Weights of a small transformer language model.
Training: a variant of Adam for these matrices, 5496 steps.
MLP neurons of a small language model. Each row is named by its layer, matrix (down: output weights) and neuron, and shows model dimensions 96-223. Each number is 128 + 32 x the weight over its row's rms, rounded and kept within 0 to 255. Numbers have three digits each. A neuron's up and down rows have the sign that makes its largest values positive.
Before each neuron's rows, "fires before" lists the tokens most often just after its 100 highest values on Wikipedia text that the model never trained on.

fires before: " a", "\n", " It", " The", "ies"
L4.down296:168134152099185115083145112065032145195140174097098090140127130118104091175137077124133123175171168110083111148175160110157149144112149115115188117122152147135151111118149107146222114096114129093088106147141095140114145155131163149143130142133137132141171136160154111128167062141160148126123086131114151124128127101089078152155119100081090112108098103130213195191114094193117099023111

fires before: "ther", "ut", "b", "ver", "\"", "p"
L6.down314:148154149134082139103117099142132134128142113104148102115116184085146149119140158101126108114096131145105140174088119094102100126122140111162112072138118127107090081097158095131119080106096155101201145146158108091115143134126068163059154193141130120144163141140102112090130133129171194092128113154127103110106102125138133098111127167173114175171134135168112169175124132141118167096106

fires before: " ", "8", " M", "9", "7", "t"
L6.down9:116124119129115100154072112096134117105087168095112142093083173084172111145060163168135135092115111127134139128121110137138180154118111076159125094142134130114113102128076120157117144115062085177136174133156115134047140109110109116092129202151087137093128132083172071072107142152128141066181159062121104108116173085110136142124115126138165062165095092109116114170131113161116101101120

fires before: "h", "e", "ep", "f", " B", "ic"
L6.down27:117137117131165152168119142161137078155117091148192144140146147020110103149147093104086115123153118132052185174177156080129142120123179111102125126180194103053109086149165099152154140124105136117166121133060119127124127127117149074140120135120135179060115094125113176127178029102092161101103158157108135093115099087148125102125132170115148103212131074168123156127129116132106130130117

fires before: "al", ":", "us", "p", "n", "t"
L6.down171:086164131123140128123122126105094070103162132170125145151171124084136126128115111108129141164127154126110109124097119089129144118138121129115095141110101051108068146142098186113148087158067114135131202085113127131187141076166159216163111065204142135144193104117147141122116138184128152107153117096136111111140135163084147110142126084082143148099123160137062127202079168125128083122148

fires before: "\n", ".", " is", " and", " was", ";"
L4.down9:160125106149127098129127077154166109145103149154137131091064119153124126164103122093144130171102108139035166165157137136163129086111113101113151119089144148113113076134121125161156141178127135078212065133187157103139092106143117142081129147115063192181119213109075108141113134175120119091112110125091157145139140141135101106096161141122078103168125155096122096180115156139115116139176

fires before: "st", "ri", "ice", "n", "m", ":"
L6.down81:075109041141080081089188149166137125114066149142107137101113139163083181192124150138149149083116149168066183101125163150160102133125078143176154128108137086103148096112137105144161149108158069140124168064117132132144165112131120096121150121168115114096107090153090121141114060144196100085059150130169180170146109157148113096116153126116087163087128087107197142172118098140109118102165

fires before: "is", ":", "re", "ib", "t", "un"
L6.down57:099163138135089162167107119118153128136151213112207131110088117129121087151118141122148118168176094120165146120126086131117084117131144162118083117134091193048127117103118106108138161120109133129122114073083105166121107145120135115122093108133099109137129136138101096138176099063122164145133109143093055095095189102093132102123061110158095111143161121119098170139115135124133136132065

fires before: "r", "en", "x", " a", "c", " of"
L6.down126:129136094140132175112094138159147105153086168157118131153140109094089195145131114092082100113099176125141101134123137181167129177132141152145144125142101159148127123140094138151130112153108097092148119109147127145150158153108101179101101173089121179188137120157108160066105118133138101125143143190134108155109154114121179081118153148186119133154084131123158157201094092167082126071123

fires before: "as", "lect", "v", "ver", "en", "em"
L4.down130:128156130090115072052200137095168140176110047107121126132195134175088132061102126096130119123154103121089142176171127150118131137123116131112108149130132124095130156146181103143188093184113152140163177083116128132148121163133148092082166155167141179189069147188159153140107154168165145140160011141160189062102166099152169138140093152190122118121160162140114142162133065083136125097111

fires before: " ", " in"
L4.down138:058144083152116080069107157107100109084146119105115117160140166119165072121147102126103147064113122089071111178074092147103082128107150134113145118168090112129080139146101150096166160059135138163199189170182128210161167117138072135059106181151115076127123149134145123096131149130116163189138080097158151161171165123103118169053126086138157137157071091070114149110145170115161070136155

fires before: "e", "is", " S"
L6.down50:184095186112181124138138117131169142220103126122126116166104105138137154173104043124080120124056096133134112096109105157152097158200187129098158190124109129131151117138098122126097130160172149102158088175151102184110145095105074118122153142143085130115123087161092106158189145151126114126120129189084107212193119143112127145156165120116126141129160174140182071138136119081141080171127

fires before: "ar", "ation", "a", "l", "ts"
L6.down148:145117086107133153139173129120182140171081116127188132068146147130089122128101076101129171117128167191153098185108135098164091162169140066106181160151120112150160108126112101139116096161097049155101099112137097139129102111082134123142119124098158121147159122132103141104096125133179103154118119131182176075123118079137126107173074103113117156125091074111140132164083110086128170049134

fires before: "o", "r", "en", "re", "ro", "et"
L4.down30:177125145121123154115089136144126091112145174155211140109115161091151114092170177122081154179161099104093156133156091137153103143114204151133100136095104103072139137071099120163100131122143143116097204148163145144144133118146058143160185146085152167159120133113100148146103141148105139122106091140125131136141134168144123110114166115082067182125175089145169106166143089154157149135150

fires before: "o", "i", "at", "v", "f"
L4.down211:091128102146086038145122124195166098131111170106085103118156155082103112161092059110131085115178114157099107184152156088121158114172055180106127153118119095124185123214179075083159156134121131139186101102134131076193154079130134092101101106117138115109137131154066157017162144079144174121164140139153135142137099124095191083103064139100131094094053139126105097086102141141145114111162

fires before: "ar", "lect", "v", "p", "as", "ff"
L4.down132:092091127133121096075169066159148182077092135156123067147158145081115138116123173076161146093101141123097106172151152173076181122101110100105083134068110093071088121187193097169110080110142171157150157066132105120084117126117087172086194113145110139125136156180100134136154093113100120131136085092066147111105127131101127120204084103167158103180091059137118093098156128147150115057105

fires before: "\n", " He", " In", " The", " S"
L4.down280:142090116207108088145112126099148155154161096188157082163145140148130094113120157100135073136095118071098087156216096123147105188148133067114097149129095178134134099118098140090113142104131161122133050123084147131110089164164150092123075172166140173140086155098151129102124154137105111124158126151104163144029119153098143169127140100146108136204133125095127144088111130118129126151106

fires before: "is", "e", "om", "en", "ent", "ir"
L4.down175:090153144105153158174083147167180152059086119151085075188081119079084071124092079136158117114075061136127147125122113082120116116099165144190176100129174177105095063085128169080130132175106097131095148066166146207109127130167080145134099119079075104082090118147156133129125140074167107104150155166116102083118103121100138149127130141119121144136118126108159125133132132160108102145168

fires before: "\n", "==", "The", "I"
L4.down266:148133156124106100112144174162162156129090103127141153121125140176101116131126149157100128160146126128133103161095152050133100127144140119197132121141140127164161080083097115155152150110102141122161211154141155207087125083140136111104145125122159168054135134112118138145161163172105159112129108077099154148105088163079083108135120191129136144114151109132139165163120126144148144136078

fires before: "g", "v", "f", "at", "b"
L6.down296:123120167125068128121155136089160146171090132140086116157133155128118140129157082133156121092129198092185148109108122196113179130107081148108135100161125151113182120136113123190171149165184164102167188132169073099200092179140130104151156129129159160147126105167112128087104146158161132172161094123168108134091142130140152139142163096108157116118110098137095094154100204134088050098137

fires before: "=", "=="
L4.down72:143163117099129135153118123107144149100121122118142146075139139152170211150118153184099107213113192114142131124126144107122120146114097125199111104056162110162095130199078136114146110136136144118130153156124120105123090176065085073090113125138192094058126127106135128131116164092083093151154176089092102143175145092124067133159075044183201143160113135173149122146089123176120116120113

fires before: "\n", " He", " S", " H"
L4.down34:109136120163130114145086132089154112168165164157110176103130128076116026137184102108135177116129117104055118088123168160125080165134118145073140119097138115147136111177111144148163155144062124148171105072134142172104125081187156141171106164120141086162114115143202175133088128122151137116131123138102120136182132152134107148143138123163161102093131121080117182107142122087142111201153

fires before: "==", "===", "=", "e", "I", "The"
L6.down196:113126109106149124095154077162114080199122234146133103154214162140103095147146111174186097116152094184155108067133170115075097134177173094144110136137166140113160167156089173115114111153095149115124068118098107183081124136164136094109116118078136096128148109155108146138142104107151102101135130121177176110120087159112065127167121131145117095133091126106123082112091177130087089160141

fires before: "or", "er", "s", "p", "es", "ort"
L6.down226:135074124126132126157110100175102092145152130187145151097147140081199181148135141095145127182112100125093130118143103190115126103095154151133186124131154119120113178156152147073087125127120146100109099092149169187146086145128153125139138060118087131109090150137141180149166127095155105061106108093039175113136120143164141115098165120114161109147128138117121148083145034145142008155093

fires before: " ", "r", "ain", "ri", " of"
L4.down268:113133105132090128153166146154126088140129146112128103164133177119103100156079169092124135115122164093144121125113241105178156108158164135033176149135181118120120163111123127060053147081117127138142065124194117150140137126105136158116102113153092190113098124147107168124067111138098177082096171123143122130087111164159112138083109104159125169151143073073095141126111125183142083108155

fires before: "c", "ard", "g", "en"
L6.down227:170105088107082153153147114127140088146171142098166107214115142095121193166125091129142146150139187107145124139134111117195140153086117169143142120144091077211107190154191105177137115159200118159134096111088110107091160118146185178108089172129093115131118144123178108156107112143110094142166176098081211139084119166109160127122146128073105130098117162123115106137098136150119147161143

fires before: "at", "d", "w", "e", "c", "t"
L6.down304:144095072133141138075100057134087110185107177094113157079110093157105129151182073176126087117146127123101125150161144094194110160131091136210164132162159138095051137137130126094156143142131112141095129151105111035128155118130180136064141126133110099141163150106092154132149107181200132078118092138147106108122097104112094095130141090129094142107130132116084101105115104114177118102109

fires before: "ates", " St", "ation", ".", " K", "ate"
L6.down292:153117161187192125108057119149074100117139187113120110130122157175138131136096170118055193115169188152164099104116144143127103119072171184126131141105136119114091127130145112127112140163132105115179120136103157138096144126124136128204095129101145138164118066155112143103169093136138124167137110152147125154161126085085170133139154110148089146119142197138144173134060125103176188108104

fires before: "=", "==", " ", " |", "===", "ia"
L4.down257:148108150146157143128122119195074219059121161095075106147145174165171192171101148156158156152098108128123116106183107135177133114124041123107129170094170107116162122147127133177108110155105123138137123133158175134115152114106178161137215096047082112179134146133097098152126162122160158125143126097124125137137170141106098144161075118083137097082142168187106114155128133160120112135128

fires before: "th", " h", " was", "l", " is"
L6.down229:134100050136101140104132148118142175111168141174116145069063145128132170136068122120122088136076092137183068162072154160136135138128163079163071140137120094074141151138149137150074069133170153173109168125157126143098089108118134054102085179119098135138141144122114131140154129123100204156109144174100146135128119152150149130224148135144065115166116102060149170111150141108114051127063

fires before: "s", "ust", " |", " a", " of", "ian"
L6.down106:123144115105140125092116154120169160098086102131116157158157135125148173092091175055091073151150131130110105179165105140131123162166129091104101091093164125083152082156155134127127149137132135124140133146115102127124152113138146120140140138106120105099189139137131100150101108074106104163115109150076128107168072141129146152106155115093152134153072159178115149158071146094052172093128

fires before: "o", "i", "at", "it", "os"
L4.down314:109069097140065128129101166124158099162089099098046060082133125153155139078181139167115123097089185086060110111079118136074132073158141120162092150120157141173071141157110148130120118154127142089137108150167172158077084089156107135152093080108150125137060162123135184119130107178037105123088151108145117126132116127145115148092083137132160139109137121172136164118152120168168147112103

fires before: "\n", "n", "ther", " C"
L4.down148:166186108090009125125073143123123097157115173079155149138153134157147067145101138163108066082097094116151102183088129092109098131083191124116089102133119167114123124093127107163113155128119115113100099120169060227126078159122149121126098159118130111101088135135156109199131162135083125103124170112134094156085139129075153142087153175197116079135112122183124140171126112158143110080120

fires before: "\n", "ing", "u"
L6.down188:164117114126158119097150163170132180116196096118097081135155144093084112128103115142166132118138171095134106181159166127074156118075113027088152140142139134156201152140090123146162135090183135160183113143112105092151159099047157132071141087078143124102107086142121175126126177126127117113177077113118166155089137126150081102121135142127119110085092169149140150128177140127151132121190

fires before: "\n", "The", "I", "===", "A", "-"
L4.down2:186116146147152133135100132195126140127124125130145104114084123100125118105145111136177098119130103165068142077124150164171092109113163081164074155115129111096131147123153096167051166102091137177135128125146108212156145107129124131138114083071130171105160164144118147159116147132111142119149096084115135058137103159086053126069126195155087107137170108138195137145145117170166129157114

fires before: "le", "c", "v", "m", "f", "ce"
L4.down154:128153097090075103114162120090131100123152110108059146188123107095092151165112189153150093091148159130082056143121139191141120153128062095105116178163141130042115115125116116167123155111113128153105163127170087134190143135148106135126139077114197077066173094103092143072101168161092158141111086147131145115094098175120093110156165127139137168157135153144127119126126102145130119098091

fires before: "\n", " The", " A", " D", " In", " It"
L4.down46:115126093147141084115142200147135144164122128106140178087162118191053103119121130132085122161156145122067116163159120032142135148137180103185140175145135079132141094104066103137199148065109132116129204119140137170103123132174102107136127125124177190045150135091118127146144096134103124123135134112080166155097113132129110152130143127100138104154131129098123152137143131108119131112137

fires before: " ", " the", "in", " J", " G"
L4.down180:135167025128140107150122124137093035090091136172108144151155168114185103117119097148122153080100168145080080167088117142190172097127120118106143107144126102103075131186154083143118107084106127138120124120179170157147129142108137129108125153095169179130136108134073153078156128074155190158088171100101117130087124104146086103156095063156169086126123123105116124172106118109117104150124

fires before: " |"
L4.down37:142116044152113123122113106116141200109177161107089108115146145084152157097146124118118102129123183135122131117129166078145162125187120114179186146137207138107111179089117133158107150160113058136135091127080143152197130141115129163093129111201156156154078166146148077112172188135107114063160104088123113095087110188114154186083187134092121141125118142154089130078187117122125088134166

fires before: " ", "ug", "p", " |", "l"
L4.down251:101118128129128094104100116069130094136123158129134074112110144205128102158159079124153098140138167139115107140131095085157081125132087125148123150108088100154155101156132179089160091052102148107101109174126129167147143094117116155105096106137093209108131149136109118127120156061231110067135107192140062101152116140139146170076138136199124068156171133140130122124119156177159134118171

fires before: "am", "le", ":", " ", "at", "um"
L4.down250:124109097122143204180141143087110137209163157128116126099158124138138125154094108080082133113126133140150133111140109160130149131128123130097081097182084176209096173176077105177129135124122144140158251164128121133150098125176091146088099114134110104122130161140125086108070105109170184083179107140166147128120197133115151152116114150123110130106133113132157099158118164096110133131138

fires before: "p", "===", "==", "=", "A", "en"
L6.down201:158099160162139144096115115155107155090096156095123145135115168152172178097136123138110165146150122168117107135152127174087104118118109135079059109153148102154099155124129137129123172143021119116146155111139149165151144146101113149212182138178152100122143080096114120101105097110138131139110126143182140174122171108139080137149144127062099155146125086164210104099165059052143151089143

fires before: ",", "0", " |", "9"
L6.down47:136205080139117172109096125129178116145156151111097092074118148137200139097147117157072149126099113151142106099145147066178125100125138117143166127154155191116106141054179125155109110150117084117084117109141159080067110152057103114098163113117073128109143131142115140194136105058139100126093089153058140081118100131147141127134195121108151171161135097130088086132119130075113101125125

fires before: "\n", "==", "The", "===", "-"
L6.down112:144131129116106092139143164108124084143147147131183148088150128136084125156055120134131124145167118156143099137079134036110142109172167149137109117129143092074165070093081127138163122113091082175147235157134155203166121054147130122142126142120173183027121118082075150123149149135097168148144089120121188122060086162121082080103113101128163146173156125144121172126112147129108127126119

fires before: " |", "ab", " ", "u", " T", "im"
L4.down106:089155117131112117110105111112155156091131141173095135150172179099175139130096130097092114149132131156055131118158180131126120164130093102114155105127130134078134100157110117089128096115124127134068139165101157112193209149187149142095124120109086073154137072166133100101096129144095117074114174053169129131135153122176094088099152136148123166132047123158164117189079138142124149099140

fires before: "er", "r", "ur", "al", "ot"
L6.down0:120158109056126154200138173074128107098141128077150148164149166157091085097086198104056122146164146174133139087090164106148118095109080221125104081148120135115121109117103099133106101163172114031079150115131143045135126106107163183135175122171118135133165146173134117167172128107110091113138118172112133142172159207170150135143158120151127106146124117127154104115176108176119099126086

fires before: "h", "le", "c", "ar", "d"
L4.down312:124104115127153118074157104139138130131177074139119097123138161090130101098109140165122121160128142111102030116136111182102105124138122156115116114132141129129161137164116099134112110148157103090133226137146122133175195126134119091112119107073186157092201085127145162128099114146090134124065138187124117123167113125099105101102141149192117167141122113169118159133140087127090073150116

fires before: "\n", "ing", "C", "The", "P", "ric"
L4.down199:147096087141088147101113089134164103139085150140156134142110098098101138133081147125166189120130133111082121105106118170079099166133122116090162101140186144096121122078157158067098143121138147181116126146117164148154193098220097134133115132134155146129142160123126131072120084097152103198188120112139144145047097097138113161075140141162117111200148088124140043161126194123107102111133

fires before: " ", " is", " was", "\n", " and"
L4.down232:142060121098120118095151138171122131088157093211111129122140114138170072158125153080080131151136094150061123128066152143144182150105126121136121168108176132061191107104136124118083093151131130098088069135157139163145139142142084188151134214070145103142137151170102088161154116113099118110112122115067148176101155111078166123141129087095078124135143099117075084140116128116124096145108

fires before: "2", "1", "8", "0", "9", "7"
L6.down91:173119211091192123122108137110145138092091129163095127094118085067177113155108088172131175130174078128117143153084100147169120104126041165085164147147106094145140107128130077103130124152130186118184165157161082164122090122125152090154138151164173154141082099164107164110126113138093143131116078115148110147159128100177122156203113053122127075191108164156134172161114098176166103098077

fires before: "\n", "A"
L4.down170:144070125118061117139128149162113104136117185130126073111102102167163152130211127095086094079122081094143144148137094136122099124114097172109053164109078120084097078110144120190064100166098133146135151094162112089151076119164128155135113142067103156137161142148132107107110183084138145161137148097125127152171099124115123150077139117187095091127072088137193189102140084163121178159076

fires before: "1", "0", "2"
L6.down174:161106215145099101118121156086077195123082121044136108145097112088173134121209117120151115143143184116079132113132103134142163088152181191102151103125095113141185127176078147120128158117158146131174166164140117171098120086141105170100140112147161122163145148106171165109090126081089111148075126142131136120136150149112167110171106060104106133159144159168106124101153144143146123077130

fires before: "am", "s", "e", "on", "c", "ame"
L4.down183:086121117157127184109142140119122133157164147188134105103078150121072074079120174120122081141123104125127100094138088131152179108126121135169133158104139110181107099169145108133132146084151069133087117086070146085080145151116104087093069165127098113112153147128167192177114145129152168137167154107148132092148160115107149089148119167105126109156127122144118132091138159145199162122096

fires before: "as", "en", "o", "t", "in", "at"
L6.down51:134150164114158102115150129071144093107092124129111111149065126170115134127089138132160145068093123141172103105118154139120167144161123129166161182173164140078077147201145091143112170087161060093159154124148158074146094054114162109134141142161082082093195127123130134152134172181114129158124118124120074191083145166115104189096149098064097150125128128087116140170134144131132100139095

fires before: "ard", "ic", "e", "ity", "is"
L4.down116:151170121128126139132093142118140116177141195203136160123148113120144097107097125154108129159169147147096099117074160166168127131148077084078101105122121143176089153111108099122077099101133084185170242123093087149124156113066128114079082150136114196074098123114152157142125116098176136119167134097133139090105119105103071150115097142168115139074099108119117126104169113089184092167112

fires before: " ", " a", " |", " (", " m"
L4.down260:147141108114098147210174135069124111165156147178111166132154125091186131150115137084082125133129068103201149104133183154093165150096135108117103206122120200206088141131168079095129155095147168124128151171106126167122111095128165173048147081083047136129042163163171136181087190133172152088140147167182117128135069114135125111137099136216180074169136146149112130119140088147157087127138

fires before: "m", "f", "c", "ce", "p", "le"
L4.down315:092138089103150144137149149116194119138185115106103125099128051133109157116144188133168059112163119133116084145117069152173096183155128083144175129139117153056112148090141116133119172127147118124085194164146076166192125104131112054115130119111172139106145149108097141113112125151084123156169080106135090155140122128147112056098140132157112127136152120173118166126098074113091127164064

fires before: "s"
L4.down19:132102093098171155111088102187151121095112135103060169106103116090167124123181089145103108136117149095099210133145162108169110051185128122161188111132115128092116138146138055111091130133111122110120147139117149128120147038149092100146078116159137119116121148121118155148074108102112106135053134148064074128166144129138126089166143103100134203141126151174173138126142091131150151070123

fires before: " ", "o"
L4.down167:102102207128073138124116147156102134070150174152137185167128210107143104086113057129122109095133112040110173187135183058125168092136134091135122126129147135103122044127122117083050110101133124105155097162126174136102091161120116134170110137161087122146118106135115115157104161137128115119172126145138125114119106088145079178159165165141154151108112056125156124149082124195147138138154

fires before: "m", "p", "W", "t", "s", "st"
L6.down122:070173121157149089202140159117117154162111126135128141141171088074128167146119129105112146127140073106114144101084106166120098111148131165121168156116109091137155102193143145155126135113166140156131211080142131140112094077092096128100142125137121095172146076184063207098103170183118074131106139146208121178144116163168143144149095047127126059155131161158188116202093134137060111076114

fires before: "ld", "m", "en", "p", "as", "ing"
L4.down111:150112138111099149046134126126173114098122093165140114124131096123135146186123165158094165198166120113150093123102140142143115165080121183108111129106144084132101117165129112065178140075178144133216130104073119148146156045080099196079143118134162140103192211132131180094082105080131089178151137115126128166132099146099121088086080084134128089158115073111100134158087069156171144103120

fires before: "\n"
L4.down261:188087112078092131140133137125149103103076207130135111187098087159137117135125065121118111128102146120144122101063158127176103133117138154140099114146136106152131127096118151098139103062127075171118191132097138128155078116104140136158134119173128111063125130157130156165090136171144137083168129116133150098113087113149081135056138115094155124148092136159210114105122142084125146162061

fires before: "v", "g", "t", "c"
L6.down96:172130149129197108096063134155117135069131166178104153138108163125111137164161156111130109090121106134082099090155109131057118128123147128153151087054171145140159121189177109158114170127117061137103149095100119138166142076148130209087130091109113092132151192106147141153112197143102128103125142143144140156100166145146171188115067077164119126109147134111137127100138080121124092154051

fires before: "ber", "b", "an", "mer", "p", "ent"
L4.down235:119121115114141101114090087158155144220186091134122146075113109049121150117093124107095144142107135111140109157079166112105186180181139084139136108124161110075075158132115078120174125147094118239089115135135168152158127179216119153126159165137134148173124137182090156145129100100193131149142144183085171138141153068120143111126127164144196109099128125138142168174187154156118105115111

fires before: " ", " |", "et", "in", "ill", "i"
L4.down231:096157151209123154177169117126103105097122142133102125169197199136150121139139114148164146142173186072076119152107094155144165087155067158118068096121204166087136103218170143122068096134108138130115133167132157138147140104091135127113131146140136096115105132130098138139166126215188098143115129077106111107079116138118148059142131120150116177127138065186144099046086155156122160133109

fires before: "ond", "ember", "ur", "is", "re"
L6.down272:119150098127073185143128084161059092141168181132120091175172181097171113138169110163080145139071119157132098116101138174113112138203162129170154080159143100161124116126115150068176088157082079101073215108203124074087131101085150148147109159173145158126145199091136103140147118144170181078121142162154106125124103113206110109081139065113138138141111148140138132107143097150150115126174

fires before: "h", "ver", "ort", "e", "ow", "ar"
L6.down24:171071121134104181134164138166151110097145116121213193103107162133079126102064128106222140117103188131094115155133088165183161095110136103085141153131134098117099121109141138113155103113160108151140170103123162126114091126131109094110108105098186119075092080107117156076102127179110121146062131161053065156155157102142135121105090107092164139125148148157061100138177126148137160079097

fires before: " ", "u", "an", "un", " |", "ov"
L4.down245:092194099129108113165115066143098191119134118124113187167120151154119086100115094147143109069089128118142163142141089155139031137118109104150132170144162124110104109123161113106136104112113101124101075109156118091101114151162081158121125192130157127154089131147147073178111135136138098120169087128154159085107086138113177108132150176137140143128138170149087154097177184133163120127111

fires before: "an", "et", "p", "as", "ly", "en"
L4.down197:199099164104161184092139119167201132116095156104101139125108117116118124180089087115128104156116085114120142105107154154078125145096106112162122115115143159139143061141086075107100145140157085142155094128097161132078138097195151139087149031086120165101126169154127140108101104137123083167103157186113121179118203191135105201081151076110038181123125116100164144200081126145110140141098

fires before: "o", "i", "at", "it", "os"
L4.down239:074109172124075092151138137194155161190132163109118064144151101175132130096118110148103124130083158096036150113107144154142170102170143099152153171118141089113180124137091153116101137129149117079178173114131196099181114130135115142109102133120202071105112208111092115153121140148115081108117111068135146105098126103135161189134106123147178116104077080234134110094150177160127164140114

fires before: "le", "ul", "e", " ", "ed", "ment"
L4.down79:161135106158132092131094141091113131094148184178065137111094162088117163098111158084104165134144118121175111108146211191109179095110113115129072058172172137143115151146126161126161134179163114162126236138114169140154104118125141138137107119156149113139076141160164107119067163134145117085111127126121115152168128098142165141132121096150166121126122078109076094181113090142140113166186

fires before: "o", " was", " is", "i"
L4.down273:130117164105194141145144137142163125113123116130151153189175156206121060105122142157137130129165142092110146103104126172162145125195072106141105106117148074138148099071126146082068152088126146070126143039155170140149070136159107118086166096127091158107172147133105120159073142185103148168171161153141163171089162086122140158130138145105151110074105169043162114097077148171125119162170

fires before: "ates", "ate", "re", ".", "ited", "and"
L4.down90:124120073162108147156128089134112087122089146171105170116128137113196102092092167180081100091125169094058146118068098193174151102157136130201138103111121130150162149094109129080124116150151148156161148124159138191162170113152126129165086098102111132113120111122163125135140065148124118172124122132136091158179128112122157139186131126146108157104146165109083191122079126141134154118150